config.toml
d_model = 512
norm_place = "pre"
norm_eps = 1e-05
attn_scale = 0.125
init_std_o = 0.00386
lr_head = 0.00639
warmup_steps = 200
steps = 5689
dataset = "wikipedia_en"
MLP neurons of a small language model. Each row is named by its layer, matrix (up: input weights) and neuron, and shows model dimensions 208-399. Each number is 128 + 32 x the weight over its row's rms, rounded and kept within 0 to 255. Numbers have three digits each.
After each neuron's rows, "fires on" lists the tokens most often at its 100 highest values on Wikipedia text that the model never trained on.

L3.up954:081117168087114153112162142120223122138091184122153155141137207108169139098131117118094117135170067133160129168160161106151094126128169161201139117134142110146069161168158048109130133192152119118153142109112143150163166128180194112110145129162161142078145165061198080146151168156132179123051103071168151136191120134133082105131204108150132116085107159146108110060156141128157133144091142080098125123145097076122133115178068110083129165132111121149118169130107103102109105086098146131115111067101187141134196186142191152101125159117115114162154213154159094140105148176065141106
fires on: "out", "id", "us", "row", " speak", "ig"

L2.up930:091121168178111126111109160163106174103134129132137127159176176154126118132158150197151183136044063116150161097094146154089126116128112163131160104127082105142102075116140156092143090108200068159117176170127089083128152154128154118104155144155143124144113076113182176149076098170126201102145134163127090096103096133108155096213121110148094161156100120152113151152133124182154126176148065084144112075152143106121150148131107157081077148107073121240171199134106097146135069173143110088106084110105102147109196067121135136116158092196082149114091155139145148115189122129150133132
fires on: " |", "red", "shed", " York", " Preced", " Dis"

L5.up509:095146079143169136109069077066112084156104152129144128118128162127123115127174161137076192081081104145154098144125124112111164120099110093184123173151148084169122158058143097098094096104095152129108143101040138109143152148168195150137172186203099123117124143134181116100077141203161065131122149101145184157072142145158124114139112074118082160186077162117106145151149108100116104159170123120161162060153126149100122114118196129101120096146073109122168110080118114108118114135087184172089158089166158141153148163127107183129177100113120112128145174152138170054140187089126116105
fires on: " their", " the", " his", " another", " other", " its"

L3.up940:152168135054146151106126144170145111110161115153145168136158131128158174156155124146133136096098105152094088111132060123109134112102188091171119111144171094172123123146141121187152067095146146093116126128040139108157152151219157162124140177144092145089080116166151113130161198118155100076146155171119152156127149099185135127124101154083143030156103112154111104151171112099104178109140106109087143123111094127096076112116091113179184104135141070132170182149079141107124118112142112163084145112190091105122127148097169123156128124130080136102134152174080111125123135076119137152
fires on: "c", " N", "sp", " c", "fr"

L2.up1:163137148188155157104155158123170142099139117102133114148155148094130137083134093154135090125132126148116122164148062088203165058112199143118147120108110121136166146116131130187100136095197150082165214135180144168132143095102114144035124112125134154166099118206157140144108113069132108109110107117111095150135135109150145098088130136082164095088136090179166130149129116108111084078147190094119105111145165150110151156160184122107114103183133109116159094168114170179124124129077089088128165191099114095165142112076127140184106145112175108137128075141136149129165132131220211118
fires on: " following", "vol", " Research", " NC", " focused", " leading"

L5.up998:127118165133120183150080105160114066158111124179121150106143111106163104139116104141145112114119080126103122131114074166122121114170082098110064166108180054203163079199091115179102142164145095163129094136109146130107140097095116148171147166195156116145167159140116099137136157124216140134124100106190111071126189123147092197119145108148112234133163162148097117190056124111125133135130138092150077093140182147135107124132133182125127127150149144128125072147125172136115128149087161207101115160095079131107148127091099165169134109107178179171127168149141136099156095134111155169
fires on: " St", " Road", " Park", " Pre", " Saint"

L8.up701:157106138144096145085151168093152091152119141107118153165115139115169119108155174083179177165138106145166097186142133112108190075127179107132158160134102158134107093161120174100142062113105164097092138102151083154169090074125151163168154148150160168163125098169156114109160129125169137128152165088105128117103120063134132146124094117080156126176080136132100085128103089132184091123137111058100085149090091176082141136069116099148122071122115195097127145131110124072099096107160124171119133150112088086100093079137157110115065120149146189186098153163102111137182140122145164050
fires on: " on", "3", ":", "4", "5", " "

L8.up67:132121172148130107129141159110115103141126146107136134073117190106134122112162150082117169085126156120098101070104152108143160144101137084138118142174136094175105085072157151162132134126196111059152126130224169171098133147071153131079165112100128154162101097168109132162211111110132139130136166156154130174071125081121126058125124151118089120090057113114125122099053130132129146121082122144116095138181127180154109107048041176123074093134177083132171126125118145117194155126108133119067120155125149143051184103152060116110146127097082036109174077102126148130192088095104132130
fires on: "s", "eva", " Jr"

L3.up854:125175109108140132112095112159176138054144139126133137117075123146086105138170087126093163118179111121170121117148216133104143106149145111092120122113148175161130107099101125145068136124077123155103148093048124078164082091104122134119128155157156133131157149134066156156164184115110108092060104075168126127094134189104125106089087096126110136145174117148155192102108127066131147114120111121104117165111043113083136112127133116157072132131122109104148045070179185119112133122135074133153149132091135135148198124080128137139138134141096130105089139144137139120110119122145119168
fires on: "br", " is", " were", " into", " are", " before"

L2.up33:140192120142056123109137135147115088122094116150107144148174139130079112117100130140135125132122169145153122129071089124105090100178143104105112115150145091202134124141087107146162122136121230156130152106057089153153088103111114044154171095186129132122145131129121111122182175134110046105106110096152174121105160104158135108047140077162104139117119111131150135097122098094120167127190123090147147103162155095090178038201082184091050082172144091068206114157154119105150109159085123157134145137086124156129115167089141192150049114133116083093070162206138078122136165145127141121
fires on: " footballer", " Squadron", " band", " venue", "Club", " singer"

L8.up479:112153074119164119128076148156163084152143169082138141132166134194130130147134173106090132107140119107168182150086161083074091138133159147161177122193183111182093126172146075117082171107142075128057096167104143143120133198080108178144143126110072146133098133103205147137167124165146168130110117168149165161086161088092186139187112114108104116148166070109113112159200149139194140155119195121176103113146091131115108140101146091091101115116117139108105153097096165162078129148110140104155154097097140084113111143111127104133117164194116098163178103184152102106156139132117115067
fires on: " ", " Gre", " Gu"

L3.up1017:110154121114137175084146116135066127154127149108126135120164177086198102139123133237113083125138062130090147131160126125103083161103135136160110115087146124129140133110070124156139157094172121131061187138173152108122152151112135167141083124190084133125105115118174134176076167140119093160150046132158172107075051129118106049122165098079077115099130128129012141128123158202181071214117134098100163140103103115162188141163168102114103104127155176097191128134092107107141051138148158187171077044078116142160161141096099154140102128119112141159063118184217131134132132173128145152
fires on: "ation", " land", "ance", "ity", " Championship", "ness"

L3.up900:107094104137131185099118122107130145199158154152150191192149080174121114140172161118168050141137144148121162119135101119134099150131162104093097092120166192187178202161125148191153111061157146171128168157118105156148184080172134158142093142125079114132087091138171150163173104098202144060160156131138151165089180120088093108179179150181209178111137176094108169122162115121124145120191089138140154128131166146122161092122132184205112140165132169082082129147127136130136121120138100136141129099113143114145088094110148125106157112135181182084187138086153098091106109115119172123
fires on: " For", " Comp", "Work", "Com", " With", " Auto"

L5.up185:181161098144084085131125166149163142189116182120067095111161072080100151126144120096124151099150167145182078056074084130103105181126111118094092099135092122141134170096137145107152106157183114121158128192116109153081099111166087119147156145052142133073096113139133096126141078103152138141127116136034126115161149140095148089107106126066137076080130168136128117165124106120108069103121144162164151158155127154118177051133110153146162159149122090109120185100078082062091122117188140167116110152135127123135104145118117203132129137180128107109107164155049139170194167189096137080
fires on: ".", " National", " W", "k"

L8.up374:074069167123112130093177125101134140090185214148156118164165112179142110136145127125141093086157161151110138124156157075097137100134094148110060139117135133111203147163026106125117106140089184049179196188126155102101158161194189084162126119119115181149116060153092128180100180107123079117103148096121118151134139116155083084123142071089099132095145151135125107155093110147086106167090121150073103137169100104194123122130126144065131138173188143164114158105143090135091111133127065175096098113078106152129180164121091149122102116233142169132130167124131171095147099157125146184
fires on: "t", "n", "er", "man", "1", "m"

L2.up888:126176113135131185171068169120152121132122122083157105139145098105156174198095139085100121107119137113114092090150149152104165139071170144094093182167119072170118162143144146162104083112140172078141132087167080066181137113076154173188173141119185086109156165142084107122151152144171108117149152125132083145109122087095176123088116158152152114157102158084133110137146154123106088090129134137118158125124134150110110158109188103130124160107104104142152118104140119141157188123178129167113142123107122121142142156138139101174115080102091173116125085113111112091130135078082148122
fires on: " Co", " Ca", " Cre", " Pra", " Pro", " Tro"

L10.up1008:117119139115117148130163133088156124109118107137147155135088196158159149101134137127151162112115085056148138153156111134153062119149175092075126089136124096130130104111173131151136113172159113143118147096194183130101155085143118120155213112168096095155106206111124137162042124104134158127129131111181134118122149100108105136071098111127175076164152104119102080141167133104124095123106089113178138121115132092150128107120152138104075072106126070159125152137146127167095160132116151123140110141117127089100126096153124135169088179104111156077169081165127102125159102127140154106
fires on: "F", "th", " F", " Y", "G", " J"

L9.up764:157116132073162135127138125113163167109204123112141147154146186137093132081099139136108129103175143149101150092138155148148174079158142149093158087140221143131155132129092144143169123109188097077112105108127180154185128161150098157101093146115200084083120139111164140119130101112191099098083155217209149146135156153140121181118136150147110094145157131088157099104158122080181133186182104084125115164117160182146118110138124073074054185162072146149090138134186077169126072131148182150145140156135148107154123106123115139149120114061159099194137109175127139127115108125128131107
fires on: "5", "9", "8", " Votes", "7", "2"

L10.up989:120173109152100109155170157076120101170085192186113134098115107150152134117120189170161107121158128149142187105157120097117126146165177155153199109128195146130149108105090091127100079135127111131143075100075094074080124092096140057101062160113129123105134080096162121145129089176034183137119180149092102113033122176132124143105114088158104103115111104185088159041184115119106150095169108181098173058121092143147126069147115123163104125110117148128125132089173101114152130114168169176135124114118110155100152150099108110091097145185122116113110141121085184148119128159110118119
fires on: "s", "c", "ph"

L3.up959:125132173196125083076112092135076105188134115091174166098125170176137102139140161114159109143114116137103122126176093153113122140154137105063068134167102081157088119107102146061159133138171135143111164190151121169116102172111140103125032205131102153095104122063118091096144098131100122112154078107175127162148139087090148084139148143134143132132147202088078132069104129106158165146081114129111144191153141147083134139140097144151106118141185130148139150088143127115141138104160122171141114114136094088144115074115193128086120099180107158145149126139181113142141157132089088082
fires on: " part", " body", " head", " floor", "sum"

L2.up330:070106187079145149059141155190123116056118180115144191102080147124122136155141133170143114123197078071145088131153118200124126172125163169182081141115163142083121154136127109149169109093124121095161253170148140125137114113084077134218141179149175111131151131119122127135099087081150129175103132138131143124164137145142138116115109183164087087142126150097114118108152110119098085137101117095094162167110130083088133131169139097092101129087140113170137142103108081118147165061107129156114084130104172141110154106086116157151134167169132154164082082152191149149103100136173138144
fires on: "ness", "ious", "ity", "ts", "ities", " artists"

L2.up770:171125131077174130117075154151131153147161131106071127131164192119123082126164127133101137088081127081151136117070090094120156135115137144174133074131084086154112135106142130123099083101136148133110171119092110143089180174185123129084156103152070103138080161122133129116119129100163113119143199135097088065121153165113103105130160103118182150091138142139155111149106130149124109115132151122130140132112133108104106100144105120085127184109100138143058124145177124112094058193174124102172147093147166119154162073132151151169103136091111115102143163218140111112166170125215141091
fires on: " |", "red", " green"

L9.up472:169135149119158191150110147160152098137084190085073152089115188126161186092133080097156102051149145106146150106143092121112176144171158105141135145164135141130170151091152137139114151107109105159181170124115110107100115074116082140142085114105143075126093050126106127081156143093080141098145151111111084074102084171110156102137085141129141148140141150148133144151117117139101145152105178141135134127121114151191101186156179183129112177149141124146147136080136130108129171146109114166141084090120156098113148148081096145148095110128167095131181139098161119177177147133187153121
fires on: " ", "s", "]", "ed"

L8.up812:135108091138130064151071086117122093176104196205150092139062157078119139104101176163096165191088149123134086114187100099109126111136139140106080065138038100106142122140161042159116087108142153130161141137086063150146191106137157098069118083160143124098130123113169145141162151163111180143136122166103133138110098144149107132172111175124132117162139138127173108101124167179163163093123134157162172137154159110105122099130111158103149118168156128135108107169134157107111134128106136162162166145129144110212124153160109096108110145067122083155126099196101174144134128155168093135
fires on: "ing", "ed", " named", " to", " how"

L5.up353:119070163096171124092133139135095140137098163139169120140136093186157103157140117068093164141106156125172134115136094105210103116133101184167093100134149102141153129116120151098080131102097085156145191158119065086129103179147130092187147129065131164085142090172141113113150137123094176117119118116148148078147126194095109143099130156144171078143180104182055103103096113133120094140140118129121167085125122155073074108132117123184126155112132151108129135127117176021131102068162070161152154099081155161166058104153087061123079150129178093109164130082152110150132142095053099161
fires on: " re", " last", " U"

L9.up158:122126070160143119179165162138133126156105164137144112167108120098140142119145172154138149143112165126130106043103151108136110035162143183134178093148102101136086120151117163096137094094186128152220066170198105143118186133122102121119097115086132112105101153125073091156130157133130116134152126111115146135112113151146131081088184106155110122117129123107104164075135121189118110174137154103082083112158077106093112152148155151130124144136120154101207094126097145112158134133106129115100158125156159132100152103117115150125070136113097095129076087115152142117194157100140163100
fires on: "s", "ed", "th"

L3.up834:133094132053159169116127130105160133242162130151150142092193149213197093161076148110082130077146065140161165143107129125130109167142093177147172108096148133130129088115113126105043175090151178104105155152111076173158165105136113107088162120128121118134055141115158100116136142141129147122149148128141101092130177163088116114145096113092126191141130099098151110140137150116150143070186169155136122087161105095121101158067108191148156150061123159151095161170149163114142087102048186154120109103151143116137105098106075085132142121120119120158150105140115130206133102103137110137
fires on: " ", " club", " Stadium", " |"

L10.up578:097104123154089138094150173129099090140075108137110120154142177143142132111106122144167180099158105102143137136090098129138123130070113109128124171104098116168189121085109164117150112157113166108133121186084182125089094111133074141121128183110109069098137143145057120164171161105132170145145119108125132086122105145070182117124087112169077138170145129165096147099163162050150196145097128108097080055111123158174191203113175095103136172115172105125140103182167168115077129147088097120096104079121171133117172128134090155131085122041136060138160117068124134170124148099171099099
fires on: " in", "s", " ", " a"

L2.up388:090133131086085168104155085080202113130130141135165130123094154106131134097131143160165116072168134107118137173163168091144157083097158117161162143141144209146095173147084058131095093096113104095101142123135152109080108141140121132104177143157136122175163129124167140138166129149121138101150131057074140132183164118116094042132121085103088097107095150105158134091107151157108101144125130092120216119145107118116113109100147122118113164118094116122099067121167113142093104173154113107078161067178131130126183201061130163142092136170133149093072083151131178125134077134172142161
fires on: " were", " are", " with"

L8.up540:114102124120170134204125142140110151098080163130118152156158146120139101135157101090193102112148161137146141148102158141116092086177075110073179114164109148126167129103140089119181118135100066138075138136098149168143073142132077124139130161108160142123106174190179106157145119181117144135166110139115130072168156178084124090136086154101075147175128150196086165108098077157082128161100139181138072088130155165159149165134153081132123128161130110087126129125178207117110132111100158148100140123126115147111130084128111098109163053131074132177091148084151178170133157145122088154
fires on: ",", " in", " up", " with", " through", "s"

L8.up379:083151070081125124097070152138081138131149154153182083162097142141141193108118136114154157151132136114149183124079149114089153111121115161123100114090104190153084075170119102129137110049144157125134122141144140138104124123144065123147170149184144178146232158072161128099126170139124110065073182106153142096122052232130138073164140139110138133170149093125125146141089099146135115056121129144122098136136103063087109129181133151093087112207167100115110139143111129179130138113076132084194126152095151146186186172165113134075165151137165124128182141168117098118143148157185185068
fires on: "4", "es", "s", "ed", "7", "se"

L8.up99:145112175169177155131139149141155107110105101162155111130157145131117114140112140090132136101163127141161130092087190064139138059154134108131164060114135156092157152129066059097074114121145167090109152169157115158086138094193096127134157038136122097155150138130102103087144116146128165156156126115124143150056067150060110190131136132097092097110147135149093132071117110173139098111153138121080136127137201122105132152101024105072162110189130103135095112148086161078121139158134133073138149078182072131132060139173160173148103130107178102162061084184155139173127054135149072090
fires on: " in", " of", "go", " on", "er"

L10.up517:151100101120109107093102091126204113118137081156126093070143138060175152143147072149110171145086123144107101110097164108095150167105172120205151144139087125095156100165146143125150217200104165140039148097110092068080123072116115168172158115158109159131125136174073107097168096110036155113084113136104102153094134117114075184166127152076069089141159129121109151158167097146136119158130076117139143147103097105146135137131147124173163074160098131101147131155150176090134143072217127188094116106128122019134092107154137113153061127107145116140123107097114086154171096101127103097
fires on: "0", "4", "3", "5", "6", "s"

L3.up1023:137149119132206149128097140153110082164115129101171160136127095137138125146132126164131122094095096219114154145095143150058087111138112067075090124079179156163127124150110124124071170080073159132158154112047096123099118057112160164094147142148137092085106118192086190105077109147140219130056068155106180063113098137136137129137134105111104104144115099142132138168215139112126096100130119130116132127134133139060128113125086150140130174099138139121201123132100123171132155161124102071095191118156058117131102173109096099126089073120172119120155098167199129103140164113139082168
fires on: " Po", " T", " N", " F", " C", " R"

L3.up711:108145109131100169086155168138173152106160120108129194145093145157090110190164095150119160107146114100110115094107075106159183174150120097116151105125133132121127111110104160156150099146101100149110140119172080058155108129180075164178061125114134094143098131139120170122120125109159101153137211172149134156082208091070100117143098158075104079162042139113147187063163094124196117118115088080101144166133170180134061184147082104164134206148123158117036087166133091173134119095097062154138155111157158149131123206143133068090071087075082097103106143159132113170170087101155102095
fires on: " be", " is", "}", " are", "ized", "dic"

L2.up1013:089074128166121134155163069116171082141112089139118069079153085100183093102138110166155093153103122180194100120080129173135125139139171127165141140102109167170090147141157112130167146045130154125131136124130169200201099132122106151144118129106107131176178125161104114085175111091112090136117103107132094136079115147136113171092073142156166105140169135161145185115173076152141075086064130104142125147166169111169166148136115090119135078152115130131145084091122107135146171185142109171098152073073088086159121097129091129111184137122124147080118111129156127129102189148144171129
fires on: " British", " French", " German", " Russian", " driver", " Hot"

L5.up868:200118084114153075133137065137110150108137103142123139139130122125154096150119132125163114160101158062074178135124140142080144095110182098160107092147182116129111122124149108109129095111146113123127104151072095156112123091130154058132140169113123121125109146142189113110129133122186129134068157163138118120174166110129136095097160128076137063135105184151106106166125091114158099161174124126113129087113089141117197067228164133108130154204130108117145112149070091129118163180109105090146175098128127116143131077142182176164114172048121073133162121066135109061123102187154125146
fires on: ",", " (", "—", " –", " an", ";"

L10.up486:105107100096116163124028119129106112097092168156128090091128156163159154086181099117138108125119162173098131127139168047125126151127112194088131080175135118109192176105088148104141152074087100056083094141103126160130187104128117106135151098145125137098127160099159136074094174212175143166126119161139133092136100163114079144085192108139119142114176123154098171120148089105107147161165140095099139154194122150104089146102155115129130143121153154136027146158179177132115125139106118170137118075136057122110122132180124109078162049125093171176156168127176156131116153113088116102
fires on: " ", "–", ".", " ("

L2.up577:115137158114109138182116095118114155089120063177165088123176106100100155128114131127161131147143157153115162157091087100040122099088120089146140144169168116170157169117097112140175089165152123095126161195147183183125177124124130123129109156173124094128109180147165176117096136119167086129085155089112115116081134138137101125161126125108086115116132051152117108091176150099127148148090149104099089133095101081141146170122102109103162063172107128190205115129127134124147133153105111078200162159124118180131096081135119166042162139142137059161155132120149134117127166111110081173
fires on: "e", "my", " generally", " clear"

L8.up461:128194137120098120080070149072142143109152168074124095184151123181185137089094120173084125135152135093086193062112118112133164117157097156081167116086155133140136142096068138193104164158157129118090095134138099103121131120106095141105183083089139123124124116169089104104175050113162164046139177166227069097120120157097043095112166135112134117111120145110126187179102187123063073149138144103146082156146137119138136145099119111091063113112112172147089102169199133167135178129111101077193158144194112130141102082079116115138106117120117137116145155117189109151140070119198152107
fires on: "3", "2", "0", "5", "4", " ("

L5.up25:105125115112105140161093156086107164159155156107101122134176143106133120134150039159108166162132089159058143164173142123139112128150086110079073090139086150104109115070138142130145111166136196134116133069164160123179120095123122102124107147142150099117105169099101165125140100153138164137158132157145168138218111131093123127085116174149114126146136127084110101115116137122119121149082108106151122174152103133111111067130146125153112138112105076132097097102079116180099128089139064127121138144182150101143137112119105125110105173077138150086127115117203098131133113119096138141
fires on: " he", " they", " They", " she", " And", " I"

L5.up525:126146151066119169183126147164165149147118090157098107168105125110142136134158130106141155121144111099089084114109099171074133146110168128139124136114153124157102149154117169157134147163145132154136087068087116126127139106164142146121166087091100127138118128136146170157158160156096105116134134126110063112149098096129140122104109116114148091179092126149061153134193147150214110113117145154105166157162141113068123056091036136158140059158102083047127134184091143106117128200153148149085127121173149105125169162116209102151143224135152169137137133148111173109104160061121156143
fires on: " B", "c", " D", " c", " R"

L2.up934:161111104151100135133123086088098172142133138089146133101185143122165078166118075144122069117133050135170171132154131131132120163112172104110131141190134168067066073191157124131098121166199144059126100115114126122069142198095112116173103139090108072170101114154142072110132127100186122106083138159107063147133184138103143086121095088173105065067086158084056115109150065163151142132119162125143098169122142128147169160120143138122137168128093076106106139133100153137211149134174112075109133150107138109125124148123107149133169134088134099144108127079092148097162116170173138106
fires on: "com", "line", "cal", " Mul"

L9.up931:109116080117098142087124167072120116188144213175084118099079094146179096123145101116124075100122096125163136171138194146142075146200139105126151128139093117158185158162064101134156154127143102063064087117094118195118183095117096105153131122161111164097129147140154125115065149111145095175131126100134067116183163115153141134132164169117111142126098171166157184185085120078136099166165080147129123198093156174116128153084135182106148103103073173117126106146128147176100129141053066202102179150128220133153091088140097106127122106129143153134134149082108108150136130131140163123
fires on: " "

L9.up457:172130136086100168126111176146093065143140126180091129180149165097108074176176115121149167110123112148124080134071106137131067163180105110143153113159160153138151163115139103143102074133073090072136138132121150107089112135117110138090121153083170114162117107155201111151159131175130131165077140142149191107154157087121097111055103153130136111154087156170094127115101120191131093157092127138124121058051133095119210169107089078075119113172114165191095072117067190131123108110123157163130179162166143131110126110163209125043162085063164095137136142061109164142118093138127133125
fires on: ",", " in", "–", " ft", " by"

L8.up434:161187158143161139127156077166151111143125109142148145124151106130132162125130135127150148120103081128157131103096158168136166150154050175146168124131092155124184145148078116109076159106109060093187178146103151142078110145095145136106136111158118146163070115134114087108140145141135133132130080123144089176100166157177179158171140120106140090065137081125116087138112164107189141123134089135095152074155096151184113083148117133128126095142097158135109156190088176103047122118122102148135122161111192145133126077119112115111133106125116150142030095144090114126135073150170121155
fires on: " ", "2", "0", " the", "8", "s"

L2.up266:141109064101112096142113158082098145180071163133145175163145108163126144123147129169155117089128091116075203093183139108125090180113106086084134131141224176067101117141094099144138108118160108204161082166144141120036083098108148169134098153118159128082140092143113163126104134108162093144079099193101128150094151119156103120125167102200156128118115145167155081110123113172083111157144140110149110153086173099146045088162094135192108132111098122071078083110106077173174152153200116161124118164149113127141155131128151134105171111099133119153109139143085124162097117117133103135
fires on: " Total", " police", " UTC", " Assembly", " Release", " such"

L3.up549:123148165107119114150135095082132146138058137056160084132057097154112177142110151140184180107116129127125116076131069116185139114119147224124115114105133110132131146123155147159125127149161121136147110145155151132128106158125104123061160146158149116099080108137139141155146145099131158098090101122114133023109192156131115165130125135080124101094121141124073084147130146167170128167125080166175124101151131158046130145138102138098100116143121090084135134109101140177109174095158091116101127150117209132082093088124146114126097130130144142123154150138076085140143115066100137131
fires on: " Democratic", " Republican", " re", " vice", "Billboard", " over"

L8.up563:102175174091122077108071110118135175108135187131124095130112145137116169139154130166110151124087140131193115146144105154179106094065103213107110133140075160092153112102164098122141133140149113133112111145149127140137190152084101123139151161124148210169127158150166196093144146188150137137164133189148110103126089158175167125136110166126101097179108158153127138139088131119143097081116111153128100117122167153125092128181087126083174118094168146141116103082117092121092158095137072147099190110100125118132111123135102153031076131153125193099118085119129135090173079200189131097
fires on: "0", " and", "4", " to", "ed", "5"

L5.up737:141120091131130097197187135156141139125142108135093090079123179106130165080138093150072103143132085070147158130113138160086109144188127104112127127184173114129106089121176113122146115137123113151072117175114131162122240127108098132153158094153148142143191127129105105104118105186129117103192139157061114111167078179147099164086153159113129145109111186143127183123077094147110106088171150121105101147163115173082096151103171109171130113092116117117131169144132079074091203190153119185140076182110072133103117089139073109078101121120093130123160146124097153177127133115114153105
fires on: " out", " off", " side", " them", " part", "west"

L9.up729:095099141162183114166104131112155099167117139158099150103121105156133111158139160107149133156141160104090108166097168132145190130137148070114105087145162127155126190088120058169027086129143123089118102142141121072102092156111109102128099104144164158106126077175142148167117138138080119068158145098145114146098150112206171143102097153175113094147153069174123096119144106196089092151144090137112115130158117136113148136116144100132083115145171139167132101159167079123080151103201178210132166118113142100124115177116107113170118148080171161097107110102079137130116092110150104113
fires on: " of", "s", "R", "o", " for", "S"

L3.up665:107112076107120100099090090082169145121135165164155161094098087054070133180109190151101146103118171146127109160110080073059191132094113174098127172103126113058071130096186133098145122100151158098153156163060151158106151171165138140137166108139087150107125131183208079151130152146160130130125115118067124084125140123096096140164156139131123148211139178143118137127136184167133101129134138129160098040146166142074129161123062099122095119113152118088136155120150169064109121119130139147130140074115150127149169108078118131154139152129165142106125125113152109137130176134158102154
fires on: " its", " their", " different", " these", " various"

L3.up571:137115132094155152109172087125155144149169163128191137108162146152128116075129086103095097128143110159087097136150135118177114074104138118117123120138075150154132118092136135136078028137092183078139131056123097096096151123095098132142132110167167131129117127127125135152181088136164101165139156102145211086155084079142129053147122089092116140106127136121136107199135129065158124156153080158111097150127145169120081131118198116135142174109134131125080161108106112154096153149143108156102124113150072052117138055051101094128111152098086109078126144115144171160140077119161116071
fires on: " he", " has", " she"

L8.up327:135125198111132129141139140131147173119146060159104177191130130121126155188118085121130176129112153122163167184123102101149097157139127187129135096113074036118161118081122160201147113103124108120130048158100191096121124131151121152102109092104111069130127084142160146113146169134163114159091172111123093160120124099067137149128167178125106105094092104102128189168149159158158151142125086128107105139094092062172199138138127170088116085068154108107182079100123115138126086191126156094099134100150123066114087209113166211132160130123146083153114054134136153153100110083098098122
fires on: " for", " considered", " than", " of", " have"

L9.up107:111147150084208086098105123083117161173117189183150128139113142136123199144122124150091143099197091127105081110128123024112129176119080150102078159082111130174154066078158136141163097130118160088134142116200195180097141133141099059094095088132088161090156148158166076117112059155086097120115183098112127165093100164120127112135123125074070131139130120139097140088112111110168138098096133155110126148177112177171145082152092032156101112144046120156117060070134165094121112066134130150178110152137151138152179085117110101125169116122136118120125115125118091134128150139121142074
fires on: " de", "s", "t", " to", "or", ":"

L2.up991:177116131131112143174176129137103126164114075158145094102192085140110055111064111115127131087160083063163189197057199158045148124163166161106080161109128150112138127196077093073120083042134096141151149171140164186133185136179172116134151126097108178107124085109110074114128130158132085084090120137145137103100107120143120137137108119120138087151100129152151189089178154167149098115165155150138181109097100131108107163149099142067113134137167170084106139129111114134169106162163120191148107115079089127158100162123107176105158132141133120156149152113138078167110112125173129136
fires on: "nes", " French", "ple", " German", " Irish", "cer"

L5.up747:074135136053126135171091078137174125154109143125100098121151163122161154078069065158060173157155086158157097161110201078098107105182069130114122117125114118128147141164088154153096144127096161132092113129057117168058133127118139142073083066165106144138087113129160144090072135109152155121127108140150101130115125154089123158151134140091109121134132099117080112148106130141202130124177154151141133102186162136135135112072116138147099107088097189136095121138130149073118116126087117154156085141152147170157076132126135165124126104118123096119140190104149101163111200162133139149
fires on: " ", " national"

L2.up598:133110115128124147147131137162114092140156145156157135081126144100183098120160148062102183122145144124121085151123188130086104159166112130130049186109117143118115114082136132177195129095088151173146084072099089111165124149123122124138096122132120128159156127098107091098144156138112123135166093089146142140124127137112114163139110078141134094107164120113177146117149112162083145112069117105152131157111112092174210126126085118116096140083179135173145086109101180134166098134204144161162157092197087121165122186086134111082134148116127166160131141184119155133137159108165121116
fires on: "ter", "ux", "sur", "ct", "able"

L8.up358:136083171133098095149114108129155115137132069186138104172106117075097118062094139095062162147096130153116128138064105081109153140155160139135168089114074162073096110152116156141133112185162102146095066185098166146115120135152125150125159098147128084152144136084140047111116175109199133111104137148092144109043100137141175110103126089142100126128173138135163156059096145144147151091138153192130094138147164101162133130145137114049128167135089111108111164132081100133157097143114200094142126090119126150164130173166108109155132131141140088154107151128171143148124163126165104129
fires on: "ing", " to", " in", " on", " as"